{"d_model": 256, "head_dim": 64, "positions": "rope", "rope_base": 5240.0, "rope_fraction": 1.0, "attn_scale": 0.125, "init_std_qkv": 0.0324, "optimizer": "muon_variant", "grad_clip": 2.0, "batch_tokens": 32768, "doc_mask": true, "dataset": "wikipedia_en"}
MLP neurons of a small language model. Each row is named by its layer, matrix (up: input weights) and neuron, and shows model dimensions 0-95. Each number is 200 + 20 x the weight over its row's rms, rounded and kept within 0 to 999.
A block is one neuron, or neurons of one layer that tend to fire together. After each block is what it responds to, as a language model described it from the Wikipedia text at the highest values.

L2.up65,186,177,201,185,235,198,169,189,209,171,222,192,193,207,183,203,197,238,204,200,228,175,171,234,200,219,195,181,186,222,206,219,203,221,213,202,208,203,196,209,195,203,220,176,187,220,213,233,220,174,204,201,187,210,207,208,196,200,217,201,203,203,209,195,227,215,183,206,205,196,204,209,195,176,206,194,260,229,210,231,190,198,211,234,195,203,197,190,212,175,208,210,165,196,155,171
L2.up102,194,203,206,213,210,188,175,193,194,170,201,196,182,189,197,193,201,172,212,195,223,212,213,235,180,243,167,216,181,215,223,267,172,213,188,191,158,238,182,215,207,195,164,218,203,213,187,183,217,192,170,172,192,208,201,203,180,232,183,234,235,201,209,158,191,220,241,208,211,181,201,199,183,213,212,208,185,187,151,198,220,194,213,213,210,197,192,200,199,206,170,206,209,230,210,228
L2.up434,198,201,196,147,207,219,170,217,194,204,191,213,209,218,218,209,170,200,208,186,188,204,190,214,197,197,196,196,208,204,196,194,185,216,191,213,194,198,199,185,243,196,157,218,225,204,193,241,215,202,212,207,186,196,200,217,186,188,193,183,185,241,190,225,183,230,262,220,233,210,235,184,192,184,174,200,233,182,218,179,229,219,207,220,196,162,164,206,188,221,221,209,170,202,187,221
L2.up615,195,194,203,189,199,177,203,176,210,205,238,179,211,181,205,198,183,188,260,202,175,192,153,198,197,217,206,188,193,172,214,206,165,229,210,203,243,209,209,214,214,194,183,226,219,213,174,200,208,205,238,188,241,187,244,221,186,211,208,221,223,181,180,195,224,187,182,182,207,196,172,210,226,214,205,180,187,183,212,206,174,206,195,226,185,194,180,173,230,222,204,171,189,181,185,187
L2.up783,187,186,194,174,166,223,200,192,193,205,211,199,187,164,218,221,204,212,220,195,200,165,170,240,192,214,204,248,242,195,210,178,187,192,191,198,210,172,161,213,230,209,191,196,189,186,205,211,207,231,208,187,201,230,201,247,211,211,186,217,217,220,186,192,212,210,198,196,208,207,229,197,201,153,148,185,199,183,195,234,196,210,163,193,234,224,221,195,198,214,198,180,168,182,170,165
L2.up898,184,173,227,196,179,232,194,200,222,205,233,188,199,213,218,170,203,211,219,191,173,220,193,230,205,205,215,181,198,193,215,196,156,215,216,228,223,207,208,191,182,232,182,192,221,213,220,196,205,185,198,190,175,195,199,228,200,198,214,235,235,222,205,197,177,169,191,247,212,200,215,228,186,248,185,226,232,169,195,172,200,192,194,249,197,221,173,190,219,202,190,209,222,188,190,225
L2.up899,198,200,159,201,167,206,185,185,184,170,193,155,205,214,208,190,216,193,203,199,192,194,170,193,204,213,169,183,202,214,201,191,186,183,203,215,200,180,201,191,161,192,178,208,174,218,163,153,168,218,228,240,185,175,201,216,231,164,203,209,184,200,203,154,197,209,201,185,207,188,221,196,180,164,190,195,197,179,168,177,223,182,174,210,191,207,205,184,216,186,189,190,180,227,164,212
L2.up913,215,193,182,160,213,225,176,208,233,195,211,198,213,219,221,218,200,197,186,220,216,191,223,191,205,260,233,156,199,209,201,198,167,211,237,200,208,164,240,205,228,198,196,249,179,191,222,215,223,221,222,205,193,212,188,216,201,215,208,199,192,183,203,238,189,220,171,183,211,223,210,231,191,171,193,221,204,193,185,228,209,193,204,203,197,210,190,223,208,195,221,219,178,160,197,172
Apostrophes and opening quotes. Apostrophe marks after goal minutes in football scorer lists (37', 65'), in contractions and names (I'm, I'll, O'Hare), and opening quotes before titles.

L5.up249,173,208,174,205,173,226,204,199,198,216,182,241,202,207,183,213,200,210,198,230,209,189,169,195,191,255,202,202,248,190,180,203,153,198,209,223,246,205,188,206,211,230,232,181,171,220,186,203,197,195,222,199,210,195,198,220,215,234,198,200,199,182,198,194,173,192,181,208,196,194,190,193,191,186,204,173,210,206,219,223,188,184,157,218,212,193,202,201,178,211,214,190,202,181,215,189
L5.up466,191,215,205,244,209,183,206,202,167,193,201,188,179,239,203,194,190,195,183,241,177,221,219,198,176,238,235,216,206,189,180,195,158,191,199,218,207,209,212,219,179,220,201,204,192,214,187,197,211,218,205,172,206,194,225,192,216,196,225,212,192,220,197,164,204,196,183,212,227,187,208,231,201,209,179,185,208,215,172,208,198,194,182,203,172,200,204,204,210,208,191,215,195,179,250,208
Possessive determiner completions. Word pieces that finish a possessive or determiner before a noun, such as it|s, the|ir, o|ur, his, a, of; weaker on suffix endings like -ly, -al.

L4.up551,186,195,172,139,181,213,190,211,199,213,233,193,178,218,186,201,194,232,183,214,187,221,206,179,215,202,204,216,233,176,184,184,195,188,184,221,172,175,171,190,203,171,204,195,193,211,170,220,190,175,168,182,235,216,214,207,185,182,180,233,175,231,207,200,205,244,238,231,191,200,223,188,201,190,219,180,199,226,190,195,181,227,191,216,230,223,146,197,232,215,183,226,232,197,224,209
L4.up661,209,190,221,204,191,193,189,201,184,212,172,195,157,184,239,229,197,209,181,237,202,193,220,218,228,182,202,208,205,198,173,196,192,207,212,215,185,183,215,197,161,225,193,181,169,164,244,207,242,223,211,235,221,170,165,168,204,200,240,207,222,181,195,210,175,207,233,174,165,152,196,203,199,203,192,186,195,246,175,216,202,188,220,188,212,188,185,202,194,211,192,208,190,151,222,168
L4.up758,208,222,234,147,183,200,180,218,203,187,198,205,201,227,225,190,191,195,183,230,203,181,205,185,224,171,183,179,191,202,184,189,200,202,189,208,180,194,174,223,192,202,229,163,202,226,253,211,196,182,209,214,244,245,215,207,204,193,185,201,184,184,196,185,230,186,178,174,216,204,236,184,197,219,230,173,175,210,208,202,194,205,223,200,227,204,190,206,201,211,190,163,185,231,206,212
L4.up985,188,191,204,222,215,227,216,229,176,176,168,164,158,184,163,183,203,223,154,194,223,219,182,185,169,184,194,175,196,190,204,202,195,208,175,230,194,184,171,253,234,203,209,191,184,209,187,194,191,214,212,208,207,213,208,242,238,211,199,143,187,216,205,201,177,182,192,230,176,228,169,176,181,199,196,185,178,210,201,200,159,214,183,196,216,176,211,190,177,206,180,178,209,171,192,182
Possessive pronoun completions. Possessive pronouns, often finished from a split token (the+ir, H+er), mostly in biographies, e.g. their breakup, her first film, his pet; also Y+ear in table headers.

L4.up122,199,216,227,230,190,213,184,191,221,213,174,188,188,203,208,175,177,209,191,203,209,183,203,216,215,196,196,212,205,188,173,206,187,224,208,211,147,209,207,239,184,186,162,229,217,241,204,203,204,205,158,179,238,212,205,232,206,193,180,204,209,183,211,219,207,211,188,227,216,185,232,190,210,225,192,226,158,181,189,218,164,201,187,188,204,197,208,235,212,227,187,235,205,180,187,214
L4.up316,197,185,180,161,218,209,187,193,188,177,198,160,226,202,189,198,240,184,201,208,198,213,201,195,188,194,200,227,202,169,190,214,172,220,219,190,211,233,207,183,212,196,210,219,143,213,207,222,210,214,198,188,180,225,198,176,192,211,206,217,209,195,193,174,201,217,240,149,195,211,216,176,201,176,200,180,220,229,173,228,217,222,201,208,215,156,201,189,183,211,223,213,202,204,214,156
L4.up426,158,182,187,227,259,216,227,189,227,210,190,199,233,235,207,164,208,217,206,203,189,208,201,216,183,210,173,144,188,180,194,208,185,236,194,186,189,154,191,190,202,230,183,209,224,207,213,188,212,209,203,215,227,213,210,226,210,201,203,205,208,214,213,164,196,202,205,205,196,199,213,198,216,214,210,175,188,170,170,213,184,199,191,206,227,216,206,243,168,209,198,222,175,206,199,218
L4.up606,186,199,207,204,199,180,218,197,199,196,210,236,180,182,197,182,167,181,178,198,209,214,176,196,213,233,207,210,182,187,187,184,204,194,183,187,202,214,208,193,177,220,201,224,195,154,168,162,182,215,182,190,243,205,217,180,213,199,213,218,207,209,186,222,226,211,244,171,173,198,212,197,225,212,202,213,162,191,249,222,204,227,184,173,209,193,189,198,201,205,222,183,229,175,197,186
Opening quotes and word starts. Opening quotation marks or apostrophes just before quoted text, such as "Look or 'Alawi, plus early fragments of split words (E-n-glish, Com-m-issioned, en-roll).

L2.up146,190,194,167,199,208,213,186,211,229,207,197,186,185,211,219,210,197,208,225,196,212,180,166,188,191,226,230,187,179,199,193,201,210,205,209,188,198,214,219,201,184,192,217,202,240,182,181,182,232,200,194,184,173,176,220,226,242,147,192,201,179,202,186,194,180,167,214,216,195,208,184,183,194,208,157,201,195,188,237,198,227,198,198,185,219,213,209,217,202,215,171,185,215,203,193,218
L2.up340,199,198,210,206,227,197,197,187,193,213,260,205,198,208,153,230,204,193,209,175,174,201,181,227,198,196,191,230,209,188,200,184,201,171,213,198,184,193,172,215,202,211,215,208,193,198,223,221,230,186,202,195,236,226,208,208,177,192,230,226,197,165,180,161,204,209,202,170,236,186,165,204,156,179,194,223,213,204,218,210,199,213,243,203,220,204,226,191,183,167,216,213,168,199,203,195
L2.up413,180,211,222,227,219,201,194,226,190,215,201,240,216,211,206,175,216,231,222,224,209,195,205,211,244,193,194,193,195,195,198,182,203,199,208,185,192,215,186,187,197,195,184,136,220,211,197,222,202,219,181,248,182,208,200,222,224,177,212,175,227,226,197,229,211,147,211,224,201,188,221,188,145,180,221,189,227,194,222,168,195,181,232,209,217,224,218,226,175,184,164,197,195,199,205,211
L2.up554,183,211,190,195,221,181,213,208,212,200,186,223,229,181,169,181,226,221,194,202,216,220,199,239,188,183,189,212,240,182,181,211,223,221,213,183,191,190,197,167,185,178,157,193,169,220,193,202,205,202,209,225,196,200,179,209,206,216,219,182,247,174,218,224,215,210,208,175,188,203,199,192,194,209,174,185,222,211,183,207,223,178,220,200,213,186,189,181,186,220,215,195,204,175,229,198
L2.up562,202,187,203,210,201,210,220,206,211,191,200,149,226,192,173,221,173,212,203,204,191,207,175,200,196,201,188,202,240,182,212,240,188,231,200,188,200,165,194,182,180,185,229,175,191,208,217,180,222,138,199,204,167,176,190,205,211,215,199,243,197,234,195,212,164,205,217,222,202,204,197,179,196,193,205,191,225,193,210,256,225,217,222,174,178,183,225,228,193,221,225,177,219,205,219,208
L2.up579,226,198,213,242,163,187,234,217,224,201,209,236,244,195,189,188,201,195,216,200,190,185,205,207,205,198,188,207,223,188,172,203,215,188,187,221,199,185,167,196,185,136,215,191,202,190,205,189,218,220,232,175,219,202,180,186,190,218,209,198,242,193,170,216,181,206,222,206,136,182,191,219,201,205,183,177,206,187,201,179,179,169,216,232,206,209,172,181,215,162,204,169,185,197,183,198
L2.up668,178,204,232,194,235,213,204,192,203,222,216,166,204,216,220,207,180,215,200,203,217,192,195,231,211,193,199,196,225,152,169,186,192,225,214,211,187,205,189,192,197,206,190,179,174,158,206,188,218,220,180,201,192,208,179,190,155,179,190,183,222,156,171,181,187,176,190,200,207,209,227,144,191,195,172,186,164,206,196,220,211,174,209,219,202,179,191,179,223,239,208,173,188,178,190,185
L2.up983,172,177,209,229,188,230,187,207,224,196,217,228,212,238,147,218,155,176,193,188,222,182,173,199,162,200,187,209,238,234,188,190,158,184,208,217,192,212,193,207,182,222,210,192,188,181,197,206,207,200,202,198,196,200,193,176,183,179,205,208,221,185,199,212,217,220,204,178,206,190,204,184,235,174,191,202,173,205,199,203,205,192,190,217,208,190,237,208,212,176,228,194,160,202,182,214
Non-ASCII bytes, mid-word pieces. Mostly byte fragments of non-ASCII characters such as curly quotes, dashes, flag emoji and table symbols, plus mid-word pieces like igh, ran, ist.

L5.up315,250,194,183,245,201,251,176,171,236,239,185,175,209,218,177,196,202,191,189,199,241,191,210,202,174,215,223,183,197,185,204,151,167,200,229,220,215,206,203,181,192,226,206,164,188,238,223,210,204,232,200,168,182,196,196,216,191,195,210,218,249,202,205,220,174,205,171,194,216,174,191,192,205,154,201,188,238,187,225,204,182,156,191,207,195,206,226,195,204,227,174,207,229,229,208,221
L5.up811,209,193,219,197,178,221,185,193,220,190,240,214,196,193,185,183,213,159,167,236,214,163,190,189,204,211,221,210,190,238,176,164,188,211,213,182,200,204,206,188,194,210,201,187,163,213,185,198,176,212,210,170,168,214,202,193,191,209,193,178,223,223,211,201,171,179,205,180,214,201,201,228,175,173,211,176,193,169,198,186,200,180,230,199,228,200,197,180,169,173,187,174,214,190,206,203
Byte and mid-word fragments. Partial-character byte tokens (split quotes, dashes, accents) before a following word, plus word-internal pieces completing words such as ob-it-uary, forc-ing, hemorrh-age.

L4.up43,219,203,194,211,132,212,211,197,178,189,201,219,190,190,232,191,202,201,208,192,215,240,163,178,215,192,244,214,200,210,170,205,190,195,240,216,199,236,237,173,190,188,174,198,172,237,204,187,232,186,221,195,207,206,185,204,199,191,197,204,230,214,189,194,213,205,207,164,210,191,215,197,154,185,234,208,235,196,191,217,198,191,201,198,195,216,190,198,192,152,237,211,167,186,171,215
L4.up441,196,221,205,209,197,202,215,204,212,157,200,200,224,191,200,224,191,165,219,187,224,207,207,190,205,216,233,232,200,213,221,190,171,187,192,194,164,182,232,184,167,216,200,192,253,198,216,179,210,213,210,161,196,209,205,186,196,167,178,197,229,206,199,172,176,208,215,195,183,180,179,182,184,203,196,230,196,190,182,196,187,203,207,197,219,215,219,191,230,217,204,191,209,194,175,219
L4.up526,227,208,200,192,194,188,200,204,197,188,188,187,203,221,185,234,185,184,188,195,190,176,161,210,208,190,214,197,175,165,205,192,201,202,210,206,173,197,194,165,196,211,202,187,195,180,196,250,207,226,224,184,214,190,230,228,174,232,217,190,213,224,188,222,209,198,207,233,222,194,188,163,207,209,218,199,236,205,217,195,177,195,209,217,163,191,157,190,181,207,165,186,216,211,200,213
L4.up1001,190,208,197,181,209,212,211,200,220,205,216,151,177,214,177,209,201,216,207,176,204,186,175,171,205,217,241,216,161,214,206,175,233,201,203,191,246,222,152,198,209,173,198,182,219,205,194,205,202,231,201,214,239,211,199,194,180,178,189,205,203,218,221,230,208,189,190,215,190,182,192,213,177,215,189,188,210,166,212,192,176,190,180,203,222,219,219,210,224,180,210,160,202,212,189,256
Word-completing subword pieces. Final pieces that finish a word split into fragments, strongest for "ell" in "as w-ell (as)", also Week-ly, Hist-ory, mill-ion.

L2.up144,208,202,202,198,202,234,213,218,216,261,200,213,206,206,203,159,185,187,185,197,188,197,205,196,223,198,220,207,236,198,214,215,218,247,199,197,238,222,197,206,211,166,192,213,204,211,199,168,180,181,215,233,203,219,215,193,197,201,173,211,163,231,210,158,209,189,204,187,192,151,227,200,183,204,197,157,177,173,172,194,235,182,211,229,203,198,199,186,222,199,198,196,178,206,234,205
L2.up201,178,205,194,213,193,194,211,174,186,191,215,184,196,212,207,188,190,228,200,218,207,189,199,190,205,204,207,191,213,198,185,200,184,221,221,230,229,215,189,203,183,213,173,256,245,198,199,170,212,206,176,205,176,223,203,194,198,140,188,202,203,221,192,159,218,209,193,227,217,188,179,224,207,197,235,202,189,202,215,219,198,198,218,235,170,217,184,194,195,216,193,195,219,181,206,171
L2.up219,219,171,226,190,198,195,179,214,214,190,191,193,222,188,176,172,204,218,211,219,187,194,201,154,199,253,197,221,196,170,165,212,210,184,233,221,204,176,219,193,201,199,244,213,208,194,211,226,193,202,219,209,183,200,237,205,214,192,199,223,226,200,204,200,194,189,225,237,202,203,182,183,191,175,204,225,239,204,208,207,178,189,214,248,206,223,188,207,193,217,194,210,200,203,185,202
L2.up230,212,204,196,225,194,210,217,216,187,210,231,173,188,191,171,227,217,201,183,179,203,176,198,171,220,222,190,164,193,189,188,235,204,243,193,220,166,198,243,201,190,187,200,184,192,179,228,204,196,203,184,182,224,199,224,204,219,226,172,173,181,207,208,186,214,219,166,204,202,206,194,175,191,190,191,207,232,211,170,219,167,180,199,197,223,214,216,197,184,236,198,203,187,214,188,191
L2.up365,224,233,176,180,229,218,199,176,205,234,205,193,200,216,222,196,189,225,171,196,221,195,226,217,227,187,158,169,204,201,179,225,211,182,229,196,223,183,229,211,196,205,191,227,217,204,227,190,215,223,168,209,196,221,187,197,211,177,176,157,170,198,195,193,184,214,230,211,164,228,207,178,202,178,187,177,210,185,217,186,190,201,210,143,223,194,177,202,181,195,153,190,191,175,168,178
L2.up726,217,222,209,170,205,166,193,221,193,174,195,217,208,222,195,216,185,203,209,202,213,180,182,221,212,219,172,190,175,188,207,193,196,242,204,220,205,222,184,224,194,216,190,177,199,194,226,150,204,198,194,203,181,213,204,223,226,202,173,198,211,221,183,247,191,182,194,210,216,194,238,157,192,165,193,217,206,231,195,221,194,166,215,207,244,200,183,198,169,230,190,215,201,216,202,211
L2.up858,164,192,213,190,200,214,208,235,196,160,182,193,236,184,216,174,164,230,177,253,203,185,203,214,220,177,195,202,220,198,219,216,166,222,200,198,205,175,178,174,183,221,229,161,212,169,237,190,214,212,177,195,197,210,201,187,178,174,191,177,210,222,210,210,175,208,175,206,200,192,220,180,213,209,189,183,178,204,200,183,193,218,212,197,212,223,232,228,229,258,243,162,166,159,196,191
L2.up859,186,197,201,177,235,180,198,228,209,214,208,151,186,215,226,198,186,226,179,177,210,197,226,222,204,154,211,176,203,179,198,226,172,223,191,251,208,183,196,216,175,184,190,174,212,169,203,163,175,224,155,233,190,182,190,231,190,209,194,173,200,185,201,202,218,192,202,193,202,207,206,172,200,224,213,197,198,192,174,200,190,191,200,169,234,220,169,206,186,187,194,168,187,185,159,164
Possessive pronoun endings. Possessive pronouns, often the second piece of a split word (H-is, H-er, it-s, the-ir), and also w inside two, twin, Northwestern.

L2.up99,186,194,193,184,190,181,212,205,190,206,205,201,171,216,215,212,185,216,205,183,203,215,212,177,224,217,215,204,172,170,192,230,197,204,161,173,208,210,186,186,178,208,219,221,209,217,186,214,200,171,221,231,194,218,201,176,197,209,195,219,202,181,211,184,187,179,224,188,222,198,199,201,172,216,191,177,236,192,177,183,213,163,189,205,199,209,172,175,164,196,170,196,187,192,169,200
L2.up570,218,194,199,193,218,196,210,182,197,164,219,176,156,215,227,194,218,173,229,210,207,207,209,212,208,232,189,196,180,182,205,219,191,187,219,192,178,228,197,161,229,197,201,183,227,231,202,199,207,195,165,221,205,193,193,220,213,186,238,193,171,196,207,203,212,199,221,187,184,212,199,200,192,209,234,222,208,211,163,181,195,157,188,187,189,171,205,200,233,207,190,182,222,184,188,205
L2.up582,212,170,226,202,245,224,230,194,183,195,230,214,193,216,201,192,231,163,226,192,227,228,214,191,178,213,210,195,165,168,195,203,178,189,223,199,182,213,174,170,194,215,233,188,206,158,168,202,185,199,196,204,226,235,196,181,172,176,248,199,215,226,177,218,197,201,190,208,202,193,223,193,165,209,211,189,233,179,204,190,212,193,209,187,186,220,205,199,217,190,215,172,212,193,211,197
L2.up631,162,222,187,172,178,190,196,217,187,180,188,174,186,199,212,187,245,221,201,205,213,172,182,208,191,226,243,221,203,209,179,188,204,221,181,197,194,234,228,216,196,251,215,215,187,211,207,147,220,215,242,154,201,237,197,185,197,223,204,214,193,188,190,219,180,205,219,196,197,182,189,170,217,218,182,218,169,208,213,211,217,195,213,206,200,211,199,169,225,167,200,162,222,198,208,157
L2.up748,231,181,177,214,175,152,191,224,213,199,218,186,183,231,211,225,212,186,173,206,218,216,162,202,207,176,245,204,204,198,170,204,210,214,166,211,228,194,180,183,194,208,213,196,209,211,200,189,216,208,181,189,188,195,181,214,165,201,220,212,166,201,218,208,189,221,186,179,206,205,214,199,184,188,214,188,192,214,173,215,237,199,205,231,210,180,189,187,181,189,220,220,188,254,215,188
L2.up884,189,155,204,198,204,149,198,216,223,163,215,173,195,215,198,220,208,204,201,182,210,177,168,190,205,216,213,200,202,193,172,159,174,223,201,196,177,201,175,192,208,190,176,199,233,204,221,194,199,193,203,213,183,220,213,246,177,189,187,219,212,224,207,185,193,192,216,186,198,212,220,142,209,192,221,190,198,195,210,210,184,198,210,196,182,187,193,200,225,213,210,195,174,193,193,254
L2.up907,223,194,206,216,209,186,201,195,196,173,206,211,213,209,195,208,175,185,220,183,200,188,185,193,193,221,231,181,180,189,230,180,206,177,219,181,190,220,216,194,213,226,240,158,193,182,188,180,215,216,224,229,191,223,191,176,194,186,224,194,168,220,193,201,196,178,222,211,221,200,179,161,198,230,213,184,195,201,206,197,221,192,168,185,203,183,181,169,223,191,184,213,195,189,166,203
L2.up931,218,193,184,214,178,193,170,185,191,201,221,200,218,194,220,169,189,199,201,192,247,190,168,223,201,205,219,216,224,191,188,212,176,201,191,212,183,178,179,198,207,218,182,200,206,199,200,213,204,218,187,197,232,206,162,181,194,194,189,203,213,199,199,210,175,176,215,190,240,201,180,174,239,177,221,183,175,202,201,227,142,189,196,167,181,178,213,205,183,182,185,192,157,197,180,176
Mid-word common-word pieces. Middle or final word pieces of common words split into fragments, strongest on own in known as/for, also ec in became/second, ell in well.

L4.up158,203,244,207,244,179,179,207,194,227,220,198,195,196,180,168,189,210,167,228,202,218,193,177,197,202,215,203,194,206,178,221,186,197,207,200,204,193,225,171,185,201,180,187,203,197,226,184,178,181,181,174,204,193,182,209,198,220,190,222,202,228,186,193,199,215,219,230,199,224,211,207,200,181,194,206,215,227,168,253,230,232,197,183,190,197,218,184,188,203,211,207,200,197,222,214,233
L4.up463,199,194,207,198,181,204,199,203,178,234,212,155,204,196,191,196,187,238,227,195,226,193,208,186,207,199,203,180,168,172,224,172,202,208,198,225,220,216,205,201,201,214,175,184,222,207,222,179,205,206,212,203,165,182,176,223,200,226,204,166,183,215,203,135,186,195,194,225,214,209,221,179,216,226,247,194,219,203,173,215,183,179,203,201,206,233,225,190,171,180,200,219,224,166,237,196
L4.up709,186,171,188,197,165,180,190,197,189,200,167,159,198,199,207,192,196,212,210,209,224,223,186,225,155,221,241,210,154,201,231,195,225,222,183,229,199,235,221,200,197,215,190,209,203,193,237,187,221,225,216,200,239,210,171,217,218,178,192,229,208,176,194,176,178,194,186,224,197,195,217,223,213,200,182,185,199,210,179,179,200,199,210,155,194,223,187,183,225,240,193,203,229,208,175,165
L4.up934,173,200,234,214,209,223,200,193,197,189,202,184,192,189,192,187,195,196,209,202,199,216,159,201,216,216,207,221,229,172,188,188,205,238,228,203,187,213,200,222,227,221,235,193,183,207,214,198,194,215,215,178,190,213,237,181,196,170,199,167,202,214,197,171,207,153,173,242,205,186,206,217,194,190,206,228,204,192,222,182,208,198,195,197,227,212,221,207,185,196,234,193,224,174,225,183
Infobox parens and mid-word pieces. Closing parentheses ending labels in infobox or table rows, e.g. "Summer (DST)", and mid-word fragments like "oun" in Council, "ity" in Density.

L5.up561,199,195,177,205,155,241,200,170,184,148,195,161,181,175,199,214,230,188,177,174,228,172,206,225,175,217,222,237,204,183,187,177,200,217,213,243,229,229,202,210,195,215,196,245,192,211,194,209,217,170,221,184,189,183,204,222,181,205,205,236,206,205,160,198,204,213,183,217,207,197,217,206,202,178,213,180,204,170,207,189,197,213,237,210,167,182,207,184,186,228,168,209,214,227,170,191
L5.up989,222,194,217,210,188,222,203,206,174,193,190,168,223,197,171,166,203,191,221,162,207,187,211,198,188,230,194,200,197,189,228,212,198,219,169,219,219,243,154,175,194,205,212,213,225,233,183,188,217,184,200,229,190,198,180,227,208,218,181,184,190,185,172,138,184,226,179,172,174,204,209,170,185,193,207,208,207,221,231,203,187,183,228,199,213,218,217,197,179,210,164,222,229,184,154,202
Word-final inflection pieces. Final suffix pieces that complete a split word, mostly past-participle -ed and plural -s, such as deploy-ed, view-s, kn-own.